Part of a small language model's weights: no biases in attention or MLP.
MLP neurons of a small language model. Each row is named by its layer, matrix (up: input weights) and neuron, and shows model dimensions 32-127. Each number is 128 + 32 x the weight over its row's rms, rounded and kept within 0 to 255.
A block is one neuron, or neurons of one layer that tend to fire together. After each block is what it responds to, as a language model described it from the Wikipedia text at the highest values.

L3.up19 [157 170 196 140 117 116 106 187 143 156  63 143  91 145  94 159 160 140 138  42 152 113 149 117 181 149 135 144 178 145 112 184 131 105 111  54 124 104 128 117  93  95 144  94 128 156 124 129 133 164 124 122 172 141  93 136 149  84 126 112 117 157  81 134 163 220 148 146 108 117 135  82 136 135 135 175 123 143 171  87 146 148 136  91  76 112 113 145 104 180 154  75  98 144 123 118]
L3.up369 [139 150 149 109 139 112  83 134 142 177  85  84 101 160 124 150 145 133 205  87 130 163 125 131 157 121 134 141 171 149  34 166 175 135  89  98 118 145 136 112 120  79 144  96 141  80 100 161 134 159 165  89 148 168 102 171 103  97 130 176 113 151  92 125 136 165 149 106 153 138 100  85 150 173 181 124 117  86 129  77 110 155 139  93  73  88 131  50 155 208 117  86 116 123 148 145]
L3.up497 [138 162 125 144 103 121 187 195 139 123  85 124  84 125 107 151 191 113  96  81  76 159 178 123 137 131 176 138 122 129  97 214 143 101  92 101 102 119 130  99 126 102 121 117 185 126 177  96 159 184  89 109 175 160  84 136 152  93 111 120 138 114 135 137 137 150 122 125 129 177  75 147 170 144 164 119 154 132 120 117 109 139  80  98 120 157 121 122 130 169 114 153 104 148 124 148]
L3.up501 [155 204 136 132 105 150 137 136 156 170 114 178 150 205 137 149 179 161 157  79 120 145 144 144 110 145 132 145 163 103 114 141 133 114  75 125 120 150 125 108  60 141 176  83 136 124 131  94 194 165 102 103 141 201 138 145 135  84  84  82 116 167  75 139 117 208 141  73 132 136  96 151 189 117 140 107 128 150 186 143 151 167 115  78 101  54 119 110 100 234 154 128 113 214 146 121]
L3.up562 [136 161 149 133 120 103 164 158 133 162  77 191 142 224 123 172 187 110 182  32 130 149 196 127 174 184 130 161 149 123 149 174 149 132  73  82 108 128 142  97  62 119 107  93 149 109 148 114 204 161 104 143 189 146 135 152 186 121 102 105 111 175 116 130 139 160 133 149 116 140  55 145 175 123 161 158 164 103 171 132 104 133  87  95  81 112 129 114 139 154 134 145 144 143 108 142]
L3.up563 [104 161 138 121 110 138 164  94 122 158 136 121 142 156 155 157 202 117 145  71 129 130 157 157 145  43 147 188 166 122 117 135 136 103  32 124 117 146 181 117  76 152 101 104  96  65 126  73 153 144 105 128 115 183 139 140 154 110  83 100 153 144 111 180 133 147 182 165 129 127 147 163 146 141 104 151 115 163 129 160 165 141 167 114 105  84 161 116 115 157 151 145 117 183  70 184]
L3.up638 [ 81 160  97 133 152 152 142 120 110 162 187 191 135 138 183  87 153 120 160  92 177 143 116 181 169 110 109 127 125 163 166 119 150 159  73 104 134 102 101  92 165 103 111  98 162  67  73  81 151 124 113  99 141 116 149 149 125  93  83 173 118 185  70 111 109 118 118 105 104 151 117 166 195  89 117 128 104 102  90 115 129 155 127 130  73 134 110  85  85 194  94 181  87 126  84 141]
L3.up710 [138 188 131  88  99 149 154 168 122 168 139 101  97 140 160 170 185 131 190 120 146 143 150 151 139  84 164 125 143 103  98 163 145 168 112  91 196 119 105  95 116  93 170 122 106  90 126  98 203 168 103 154 102 168 143 157 136 117  87 185 133 130  96 115  84 136  83 155 133 146 124 107 176 154 135 122 156 124  95 138 192 167  80  88  70  52 130  93 109 142 116 129 147 144 134 178]
L3.up763 [ 91 154 137 118 105 122 182 139 115 161 146 149 109 150 107 132 185 163 123  84 108 128 157 174 161 175 182 105 115  94 127 120 168 128  93  60 132  89 110  54 108 131 123  92 106 100 154 122 161  97 118 122 116 164  96 155 119 111  97 111 120 125 152 138 136 164 157 168 133  94 145 105 143 131 120 142 136  83 198 155 120 169  88 139 132 151 138 106 136 193 118 104  86  95 163 158]
L3.up1123 [ 86 176 179 141 144 162 149 114 135 192  89 177 110 207 135 163 154  94 168 107  74 129 124 180 201  88 157 111 161 125 107 151 124 132 130 149 116 114 129 110 102  90 164 100 106  86 149 121 184  79  55 146 144  77 137 127 178  89  95 104 117 147  90  84 121 184 115  87 136 123 113 131 195 157 150 149 114 122 142 101  98 186  88 112  94  81 137  91 125 181 126 131 106 132 154 120]
L3.up1146 [142 146 157 131 129  99 140 170 151 128 156 135  99 130 103 177 147 104  99 150 151 152 164 118 137  78 125 112  73 108 146 154 193 140  97 109 143 132 120  57  81 134 167 121 142 107  56  44 157 159 145  76 141 166 102 107 199 179  86 121  91 116 130 160 139 119 169 165  65 151  35 175 162 116 111 123 162 143 121 148 192 106 118  68 119 168 131 127 147 102 115 195 183 154 135 172]
L3.up1282 [138 166 148 160 123  90 162 108 120 183  71 154  85 189 113 162 169 113 159  84 128 149 166 148 193 148 158 168 180  79 121 143 122 114  81 102  83  99 144  84 102 116 139  95 136  95 140  90 167 159 134 149 128 176 136 158 134  78 121 105 136 159  91 124 161 193 120 173 130 168 128 103 166 156 182 135 134 134 113 119 137 172 105 101  75 111 123 149 131 233 148 130  68 161  84 143]
L3.up1397 [126 126 159 119 147 139 155 206 151 175  96 182  77 196 129 212 169 129 157  39 139 137 134 155 152  74 164 118 205  97 113 145 148 139 112 100  91 104 112 101  67 137 119 104 105  80 141  93 164 188 109 147 158 129  93 136 131 108 101  99  97 171 127 103 142 184 147 118 116 139  99 122 196 162 174 103  78 149 143  84 128 155 133  63  98  96 156 110 110 175 179 128  69 144 134 126]
L3.up1415 [ 88 193 115 127 138 146 126 149 155 163  91 206  88 194 118 184 224 109 119  99 102 163 169 148 147 188 126 169 141 130 148 164 134 144  98 122  81 134 126  95  89  91 102 102 147 125 135  93 183 130 152 146 130 164 131 149 160 101  73  92  95 150 118 125 123 218 134 118 145 158 138  81 142 122 148 145 157 106 122 130 162 172 121 106 109 133 122 118 103 199 161 114 114 173  78 120]
L3.up1496 [141 120 122 197 113 100 110 168 143 133  68 126 134 139 107 165 187 118 202  65 144 144 145 111 173 119  90 152 175 129  64 189 148 127 132 113 164 136 133  94 144 142 127  50 128  93 134 121 211 121 118 132 171 170 150 165 147  92 108 140 103 136 156 131 116 148 154 108 115 144  65  91 160 168 105 107 123 122 150 125  80 199 130 109  95 126 160 122 113 161 136 146 123 131 160 158]
L3.up1516 [156 167 169 108 132 142 156 189 138  91 130 181  99 184 119 143 162 165 158  92 114 146 158 215 216 136 142 162 153 104 139 127 137 152  91  45 134 145 157  98 149 100 102  78 149  51  73 130 157 126 119  91  87 122 135 174  88 101 146  95 149 143  83 100  59 145  96 128 166 159 127 192  87 181 132 115  85 133 145 227 113 180  79 133 134  93 102  96 107 155 139 147 110 114 181 137]
Responds to: Table cell separators

L5.up266 [ 98 131 137 125 144 124 163 123 105 113 145 158 135 139 167  98 125 168 219  96  60 152 141 121 143  67 116  95 153 130 146 130 172 119 110 139 149 225 152 123  80 138 115 119 154 104  80  86 128 113  79 138  88  91 131 112 119 127 127 129 157  91  90 135 133 155 182 161 165 129 114 119 105 109 190  80 127  62 173 130 125 138 117 118 124 118 160 118  85 158 153 112 138 178 186 161]
L5.up1143 [141 172 139 122 138 108 111 144  48 142 112 139 146 147 121 141 152 133 173  60  99 161 128 118 186  98 167 120 201 144 132 113  94 165 131 169  99 133 129 127 124 134 185 130 102 108 127 132 165 182  93  39 189 156 178 187 151 108 124 119 122 169  94 100 145 102 114 126  85 182  83 122 169  94 183 107 162 103 206 107 140 133 157  85  90 108 146 132 104 141 150 106  74 145 123 116]
L5.up1279 [131 111 142 141 138 137  97 139  93 124 114 113 144 181 135 121 145 186 111  81 123 104  87 134  66 140 185 142 229 113 128 122  97 144 152 121 110 161 149 154  81 107 196 152 146  80 138 145 115 145 185  90  96 182  63 128 133 126 114 128 134 109 110 153  98 105 123 156 108 135 127 111 178 128 179  96 147 130  58 101  55 171 129 170 100 132  96 132  83 206 141  99 143 126  91 128]
L5.up1398 [116 142 100 144 133 150 129 144 107 160 148 118 113 142  92 169 156 162 192  81  95 220  93 168 140  98 134 102 161 129  84 128 109 175 118 129  90 199 188 108 153 131 210 123  98 105  71 148 104 167  87 123 137 128 151 126 157 132 159 114 136 168 127  79  71 108 126 104 121 132 136 107 205 166 201  93 171  77 207 103 122 140 121 108  75  80 111 167  87 115 145 101 105 126 133 109]
Responds to: Table and infobox cells

L5.up106 [ 85 119 137 103 126 144 159 127 156  87 152  94 104 219 142 158 130 185 164 102  80 128 107  81 171 157 114  62 189 120 129 129 123 121 179  85 148 141 144 101  99 144  94 133 132  94  91  72 144 106 195 177  76 117 196  97 162 147 166 138 133 104 148  83 135 144 134 122 142 162 151 152 150 142 201  75 117 123 113 130  94 189  84  87 136 109 135 132 153 171 204 112 106 139 152 149]
L5.up771 [ 92 119  23  88 129 128 175 119 118 115 148  78 105 186 161 125 193 144 194 133  66 180  70 149 140 109 117  65 137 129 111  94 138 135 107 116 142 153 146 115 102  82  98 134 115 124  59 173 169 109 118 146  70 159 189 122 115 142 132  97 131 149 161 138 125 157 137 113 138 101 150 154 177 151 204 101 163  67 129 121 157 183  73 152 121  76  95 108 102 155 155 133  80 125 183  93]
L5.up1130 [137 124 141  94 113 108 227 180 117 129 133 141 111 122 129 171 129 138 121 118 159 119 148 133 141 167 122  70 134 128 141 104 106 158 108  57 146 132 110  82 134 154 113 103 116 153  69 142 128 169 110  95 154 147 150 115 165 135 151 139 154 159 157 112  46 158 141  90  60 106 119 138 153 118 176 102 128  83 109  98 109 153 104 112 168 102 118  95 139  84 134 166 165 174  98  99]
L5.up1448 [ 68 124  81  81 127 123 166 137 129  99 139 180 123 139 114  84 171 189 227  81 116 142 148 107 119 203 100  68 183 112 102 139 125 201 116 135 113 191 141 119 105 146 146 141 173  92  87 159 163 147 157 143 166 147 107 135 145 118 155 103 120 139 116  90  89 204 120 144 126 148 128 146 155 124 191  72 101 117 187  94 114 175 126 123 135  33 164  79 115  93 169 141 127 127  74 146]
Responds to: Table and infobox structure

L3.up61 [117 156  81 134  67 113 120 148 113 131 118 205 148 168 114 100 152 181 171 127 195 153 145 138  68 182 117 122 154 103  95  91 153 148 155 133  88  90 102 138 130 115 166 121 177 111 112 135 124 198 128 104  97 144 139 112 144 119  80 154 171 145  96 136 110 100 168 123 146 123 179 133 151 153 149  53 106 129 206 139 164 126 159 109 109  89  93 110 140 111 140 179 134 132 119 153]
L3.up130 [105 111  60 114 129 148 161 138 164 130 127 114 108 161 120  70 108 134 130 107 148 162 117 124 109 116 176 145 173 120 109 193 106 133  78 119  37 132 108 163 119 104 126 101 127 154 114 148 114 194 128 141 137 175 161 125 165 113 155 158 158 130 140 104  67 159 140 106 116 155 137 171 107 161 178 135 135 113  72 167 110 158  53  79  75  96  87 127 133 174 143 112 189 147  95 154]
L3.up415 [ 86 150 174 118  96 139 173 138 142  93 164 214 130 158 127 150 117 119 111 102  79 135 144 115 122 123 128 134 120 110 179 143 181 143  96 137 138 159 130 140  84 149 106 133 192  75  96 114 116 125  99  89 160 140  97 151 133 111 156 109 152 154  91 116 148 164 114 139 118 120 122  81 130  87 154 168 178 127 155  45  48 161 165 125 113 140  79 123 126 121 145 147 204  90 109  73]
L3.up591 [134 108  58 130 145 118 173 146 111 108 147 116 169 169 203  92 142 150 141 163  95 108 168 133 107  87 138 118 133 121 103 154  85 133 100 107 105 119 115 153  78  98 137  89  74  71 146 141 153 144 129 112 140 166  89 113  94 109 154 130 104 117 143 191 118 152 180 115 105 123 120 137 195 162 153 112 153 113 162  73  97 154 109 169  74 119 100 122 144 133 110  95 133 115 153 143]
L3.up657 [147 133 169 103 101 103 139 153 150 135 104 115  95 159  89 167 118 222 110 112 108  57 143 156 126 190 139 120 111 108 144 127 137 149 123 119 136 130 104 137  88 163 128  99 140 134 130 120 140 144  91 149 124  71 113 115 180 147 150  67 164 189  84 127  81 174 103 186 137 119 139 103 104 121 172  74 118 130 190 118 114 115 156 149 155 164 100 114 138 166 113 186 169 113 130 127]
L3.up884 [ 85 131 124 110  73 115 177 162  84  91  64 150 124 112 125 121 116 176 150 110 115 126 115 178 172 104 153  94 175 139 109 155 179 125 126 129 104 141  71 136 118  87  99 164 125 143 118 146 157 182  91 151 146 140  60 165 135 117 121 172 128 157 129 115  95 158 168  98 174 119 133 154 151 159 113  92 166 147 168 112  55 128 121 100  83 110 110 134 133 130 169 136  97 100 152 161]
L3.up898 [167  78 111 157 136 145 131 113 121 137 165  75 123 193 193  89 138 126 130  90  94  98 148 182  89 161 146  96 144 125 147 139 199 159 152 138 118  92 137  58 108  92 141 129 125 105 143  91 181 137 123 170 155 160 136 119  63 162 170 100 121 179 202 124 108 166 152 155 181 131  78 124 161  97 120  91 144 101 146 105 217 158 154 184 119  70 117 170 105 127 123 105 104 177 110 128]
L3.up899 [ 82 132  84 129 111 113 199 136 140 107  71 178 160 153 155  87 159 137 163 111 126 129 136 125 141 128 181 120 205 126 134 121 106 143 138 119 106 177 153 109 140 124 150 114 129 135 119 107 147 183  87 137 127 163  85 126 142 106 176 168  97 138 139 132 134 167 135 108 142  82 140 173  97 120 146  96 181 129 130 129  48 174 107 110  29 129  85 104 122 181 141 144 130 165 127 181]
L3.up968 [102 139  56 157 112  97 128  71 140 138 118 149  92 211 137 100 139 157 172 158 100 116 160 150 194 126 174 109 165  79  76  80 145 142 129  72 152 108 131 104 135 143 158 121 121  90 116  87 155 132 109  85  86 158 153 145 153 108 103 131 105 107  70  99 148 144  85 120 178 103 117 179 179 123 153  90 129 139 124 120 115 204 151 179  96  87 139 124 118 101 155 156 103 161  92 167]
L3.up1037 [168 167 112 132 157  84 155 112 111 117 153 164 104 128 173 108  82 112 126 138 143 169  80 149 109 141 129 144 139 157  64 170 124 149  81 116 105 174 157  96 114  79 131 136 119 128  89 103 133  87 160 121 118 180 148 121 100 117  89 153 156  71 110 175 107 198 152 109 171 142 136 146 122  92 168  71 159 147 140 129  96 146 140 121  98 134 113 106 106 135 147 186 181 147 123 126]
L3.up1133 [116 142  59 103 111 122 138 126 135 155 135 178 133 117  79 105 128 168 179 105 131 149  97 145 110 145 142 119 176 137  85 130 183 124 101 177 137 122 116 123  89  73 108 111 111 153 145 101 148  76 100 102 180 143 152 127 107 137 140 119 135 133 104 124  74 170 159 140 152 209 172 123  49  96 224  75 142 155 149  79 109 182  93 114  85 124 135 104 121 122 154 104 116 112 131 152]
L3.up1158 [157  96  60 123  92 132 160 164 179 133 141 118  67 196 163 133 145 106 120  91 101 161 137 150 150  47 176 102 181 162 134 136 156 104 141 161  58 153 171  83 110  98 161 138 106  98 122 140 124 147 126 141 117 133 146 133  63 155 181 119 149 156 178 101 106 151  59 121 171 102 112 155 128 123 101 130 164 135 128 121 101 172 101 102 107 166 115 119 103 118 112 102 129 113  83 149]
L3.up1210 [128 149  35 195  99 115 169 138 193 115 195 156 130 168 113 129 134 146 160  58 111 144 184 109 128 106 125  82 129 150 157 192  65 128 146  52 142 140 147 160  85 176  89 105  94 158  83 147 146 126 120 141 180 141  70 142  90 120  61 178 184 191 115 118 110 133 141 101 123 104 154 137  93 111 169 117 100 111 146 135 127 168  97  73 182 102 160 123 136  67 106 145 178 145 137 144]
L3.up1275 [130 106 139  91 125 137 127 125 191 149 122 128 159 137 104  71 123 127 171  76  59 156 145 158 118  73 152 112 123  95 111  99 152 165 135 121 124 144 130 105  99 127 150 120 112  77 148 156 143 161 137 145 117 147 110  92 104 139  80 151 134 202 155  90 126 158 130 156 151 139  70 129 129 155 126  76 139 190 115 144 120 156 115 132 148 123 132 131 116 119 159 186 116 140  94 139]
L3.up1350 [148 156  66 188 108 155  99 178 112  99 112  98  38  51 157  84 154 117 147 127  72 135 146 192 168 134 129 110 112 122  98 144 122 115 131  80 132 127 148 103 146 135 130 136 104 108 118 109  95 153 146 153 130 144 103 126  71 109 177 105 137 122  74 100 155  96 154 146  96  70  50 123 124 144  96 114 130 117 114 142 121 179 176 132 112 174 123 105 100 161  84 119 131 142 109 134]
L3.up1454 [153 122 113 120 123 137 128  71 172  86 185  97 124 143 123 154 114 223 146 124 139 139 118 122 116  95 124  96 156 150  92 150 163  96 138 107  99 133 164 130  94 155 124 142 153  94 122  94 169 132 125 157  58 137 152 108 135 123 125 151 136 138 126  92  88 168 102  81 127  95 122 147 133  98 156 125 135 137 166 141 141 115 127  51 106 117 101  96 104 144 152  89 104 174 137 200]
Responds to: Structured-field delimiters

L4.up702 [ 94 160 126 141 123 116 134 119 113 119 109 117  91 162 120 111 111 168 145  76 204  95 156 151 113 170 167 129 172 147 163 135 162 177  92 142 145 125 132 104 134 138 102 128 147 141  28  70 149 188 173 138 134 155 121 150  72 152 185  98 130 137 109  84 153  98 144  88  89  78  98 145 104 100 171  55  81 106 163 105  97 137 179 110  81  95 123  63 123 119 119 109 135 167 145 147]
Responds to: Predictable formulaic continuations

L5.up129 [101 162 139 162 153  92 180 157 151 146  76 145 178 154 129 126 119 159 175 134  97 121 112 125 126 129 146 112 106 141 108 169 123 121  64 153 132 114 137 136 102 106 105 152 101 144 124 169 138 156 125 150 122  76  24 124 113 116  96 166 116 145  88 107  98 110 156 126 140  95 151 163 106  95 128 116 125 140 127 157  58 168 104 108 109 187 114 120  93 141 149 129 170 155 222  89]
L5.up1126 [139 150 154  62 148  99 160 107  54 150 135  67 139 152  97 161 122 129 156 108 117 164 164 192 146  91 152 147 111 164  63 122 170 120  52 153 149 117 138 145 124 150 170 146 106  90 164 170  94 133 104 119  88 115  80 158 147 123 140 127 156 141  70 110 115 112 102 134 105 143 170  82 115 150  69  97 106  77 160  80 123 143 130  87  77 120 109  86  76 123 117 128  88  79 129 114]
L5.up1167 [131 119 149 155 128 114  91 121 104 170 134 147 132 154 109 137 192 114 124 124  97 203 161 158 143 137 133  73 213 147 127 117 136 124  96 112 151 118 108 132 116  25 232 143 139 115 111 122 110 146  55 125  98 122  79 131 181 109 163 210  97 186 118 101 110  98 140 140  71 104 139 143 171 125 117 128 123  35 156 158 107 100 128 160 112  77 131 119 112 122 128 113 178 122 189 111]
L5.up1376 [126  97 109  80 160 101 157 135 116 213 121  97 144 151 154  70 102 110 151 104  65 217 143 116 135 127 174 134 186 124 163 160  73 105  88 141  66 147 126 117 113 158 157 144  63 142 151 115 101 155 119  61 171  98  75 164 185 147 115 113 153 200  95  66 152 111 124  60 121  83 155 191 121 159 154 130  97 125  97 130  64 193 126 108  83 121  96  97  99  91 168 140 158 110 171 145]
Responds to: Second piece after capital

L4.up831 [130 127  98 152 145 130 148 129 136 120 121 172 170 130 149 149 104 176 128 131 162 179 122 126 175 136 174 122 163  87  32  83 130 166  50 173 155 103 138 140 148 146 103 148 114 132 161 188 167 152 105 135 144 152 103 156 113 123 179 117 145 147  83 145 136  86 169 149 168 150 151 130 144 163 113  75  81 147 155  95 127 144 133  91 135 144  86  86 153  74 173 165 112 107 145 151]
Responds to: Inside personal names

L3.up99 [177 116 116 162 109  95 119 143 103 129 104 145 134 159 145  93 140 109 125 117  79 173 185 129 132 175 160 160 163 103  98  90 132 164  90 134 139 143 173 119  98 118 160 104  92  87 126 109 172 112  82  90  93 175 105  96 116 133  88 108  99 120 128 136 124 146 203 141 146  94 163 130 124 116  96 113 161 131 103 147 141 138 104 114 142 137 122 133 136 120 180 158 139 197 209 208]
L3.up586 [131 114 168 190 149 120  99  70  70 126 142 153  75 190  99 129 154 144 138 126 116 117 131 114 130 117  49 104 117 133 159 100 171 224 118  88 139 130 131  77 102  81 138 109 127  95 135 104 182 117  76 117 164 109  81 202  75 146  94 134 180 126 139  92 101 142 158 143 139 163 165  73 105  95 130 152  89 157 141  97 196 191 132  80  90 159 128 134 114 104 179 167 141 129 198 162]
L3.up641 [144 132 123 211 134 150 147 135  58 142 120 129 153 124 135 158 136 124 130 165  90 151 144 119 157 111 129 170 146 107  96 125 135 170 112  95 114 119  94 104 120 174  67 129 147  91 152 190 126 114  78 147 159 105  44 113 116  96 127 156 140  99  63 140 110 127 136  87 170 106 145  67 130 103 117 150 143  98 151 140  96 145 125 102 116 106  98  97 107 187 162 100 142 113 190  97]
L3.up688 [155 137 144 156 178 103  83 124 107 105 101 155 106  99 107 140 123 117 130  73 132 132 169 110 129 179 115 109 131 136 116 119 169 166  78 187 104  98 136 124 111 164 167  80  93 116 133  60 121  90 149 114 162 191  95 132 144 158  89 136  93  96 139 124 109 187 207 119  78 125 110 169 169 108  61 152  98  94  91 131 149 100 116 156 100 172  98 127 128 136 126 123 112 116 206 187]
L3.up715 [119 160 175 165 124 127 137 106 134 136  67 115 121 157 106 101 154 167 169 115 107 160  99 165 152 172 137 177 149  79 142 121 138 130 107 157 173 143 109 155 103 190 121  95 125 148 115 169 107 105  77 127 145 191  84 152  84 154 109 107  87 154  96 184 138 126 180 182 159 103 154 144  88 100 153 158 101 119 132 138 136 175 114  96 150 146  84 108 147 180 178 142 142 179 197 179]
L3.up783 [131 141 129 153 140 140  69 122 119 140  83  92 121 109 143 108 110 124 157  86 130 138 132 109 116  94 148 165 140 127 171 149 116 165 135  79 154 102 182 101  57 133  87 133 118  74  87 168 149 181 101 107 126 166 138 124  53 163  89  79 118 146  56  99 172 129 176 116 131  69  82 117 134 110  92 131 105 158 142 124 173 135 150  95 115 140 112 100 128 169 151 101 125 180 122  96]
L3.up828 [ 94 147 139  73  92 137 130  96 118 128 127 147 159 146 156 104 157 136 192 108  86 133 104 135  89 157 130 163 154 147  38 113  97  99 101 183 143 118 148  89 126  45 185 149  69 134 114 114 121 160 141 175 124 180 125 156  78 164  68 123 153 114  65 155 155 133 209 151 175 134 178 130 153  91 130 115 152 136 117 143 117 148  73 144  96  52 100 136 119 126 156 106  98 186 201 175]
L3.up1017 [139 179 189 163 102 112 139 129 124 132 107 121 166  91 116 109 140 179 116 156 103 177 124 144 123 168 133 168 118 104 141 104 132 119 105 110 103 138  87 119 137 130 107 144 133 158 208 119 125  97  69 147 170 100  99 130 164 118 123 128 163 198  83 143  71 140 104 135 107 100 159  54 116 161 117 180 132 109 145 119  87 147  51 113  78  85 118 123 141 134 211 130 202 170 117 113]
L3.up1018 [169 115 129  99 148  91 137 121 162 147  88 136  86 157 102 145 169  99  88  96  84 101 213 127 175 146 196 195 162 106 136 117 140 152 110  96 102 117 120  61  78 146 126 114 105  77  86 136 182 127 144 106 125 205  91 156  55 123  80 102  83 144  92  76 159 195 130 151 140 170 106 140 131 111 106 102 126 122  91 109 173 146 112 128 114 124 137  92 112 167 131 171  96 160 172 173]
L3.up1090 [180 148 164 117 189  64 118 130 127 154 150 139 102 158 168  99 145 148 131 186  58 127 155 118 105 148 137 201 124 198  69 115 175 111  98 216  99 180 112  71  96 134  87 104 126  74 133  93 132  67 135 116 121 150 140 148 184 141 124 124 111  91  80 108 156 144 119 156 184 113 128 192 142 145  97 100 118 128  75 116 118 130 111 161 120  72 130  74 146 105 140 122 130 216 177 173]
L3.up1110 [124 168 134 168 123 115 151  86  63 174  87 140 141 140 144 122 140 134 111 116  73 181 122 144 186 105 154 163 143 108 109  86 114 139 108 119  95 125 132 123 122 124  95 122  93  82 167 187 147 137  93  95 108 129  34 108 148 111 160 110 134 137  60 146  86 135 129 109 179 113 114 135 137 214 132 146  91 139 133 146  81 163  95 130 104 153  86 104 121 151 186 116 136 109 151 100]
L3.up1142 [141 135 120 188 141 129  93 130  89 102 118 146 168 104 159 128 148  97 130 138  59 129 173 134 105 101 158 157 135 101  72 128 126 158 144 137  91 125 154 140 113 179 161 114 101 119 159 162 117  85 129 131  94 105  70 128 122 104 143  97 102  92  72 113 133 131 148 118 123  55 139 141 195 122 110 128 137  91 125 126  86 167  71 112 145 151  96  54 126 143 132 105  99 119 149 146]
L3.up1152 [115 115 110 206 155  86  97 134  89 135 113 130 111  90 178 141 108 104 127 173 107 166 160 157  96 109 138 183 144  63  91  94 139 146 131 122 143 119 157 130 145 161 172 121  91 139 146 120 154  44 165 127 113 178  98 134 108 102 113 130  66  86  85 139 102  97 198 159 164  81 130 103 173  94 101 129 159 115 162 123  85 162 142  98 100 106  81  58 120 136 151 147 157 170 165 182]
L3.up1238 [135 120 136 117 123  64 114 170 134 152 142 137  90 117 173 147 180 117 112 111 118 139 145 166 117 161 126 148 107 118 112 157 198 122  94 141 119 142 120  47  64 132 152 116 119 103  79 102 139 116 124 143 115 218 103 144  70 143  53 111 155 155 118 148 126 113 146 132 135 104  94 193 135 100 107 157 166 112 143 155 135 146 115 108 127 152  96 127 129 116 139 164 101 162 178 158]
L3.up1460 [166 141 158 110 138 110 118 100 113 128  99 161 126 146 121 125 159 162 151 124 101 135 186 106 128 153 119 188 125  92 132  94 165 107 120 201 150  64 103 113 162 152 165 116 112  88  67  97 145  73 137 126 109 136 116 137 115 150 101 164 107 130 154 150  92 183 140 130 130 120 158 156 127 162  74 108 131 123  87 117 124 143 106 143 115 146  99 123 113 122 216 175 111 191 154 155]
L3.up1480 [174 108 126 106 136  78 163 135 130 196 131 134 134 173 117 173 146 114 114 135  89 130 152  92 104 146 153 166 183 114 209 161 186 132 122  95 122 151 103 131  77 169 141 113  62 147  97 104 132 116 115  93 142 145  85 155 101 136 118 138  98 152 106 114 166 159 143 100  97 130 129 163 125  91 109 103  84 115 149  94 178  83 133 127  75 169 129  94 104 147 156 144 145 110 190  67]
Responds to: Mid-name continuation tokens

L4.up219 [100 164 117 126 155 141 126 131 161 173  63 158 103 202 107 210 150 107 143  80 122  88 138 114 131 131 146 108 194  89 168 166  70 127  97  68 152 122  99 111 106 193 133  75 205 127 144  79 193 115 113 172 155 206 131 123 151  77  91 166 152 152  79  84 188 163 114 184  92  97 118  42 105 129 115 116  82 127 158 166 110 114  67 113 113  91 138 137 131 154 147 130 139 106 134 149]
Responds to: End of cell or line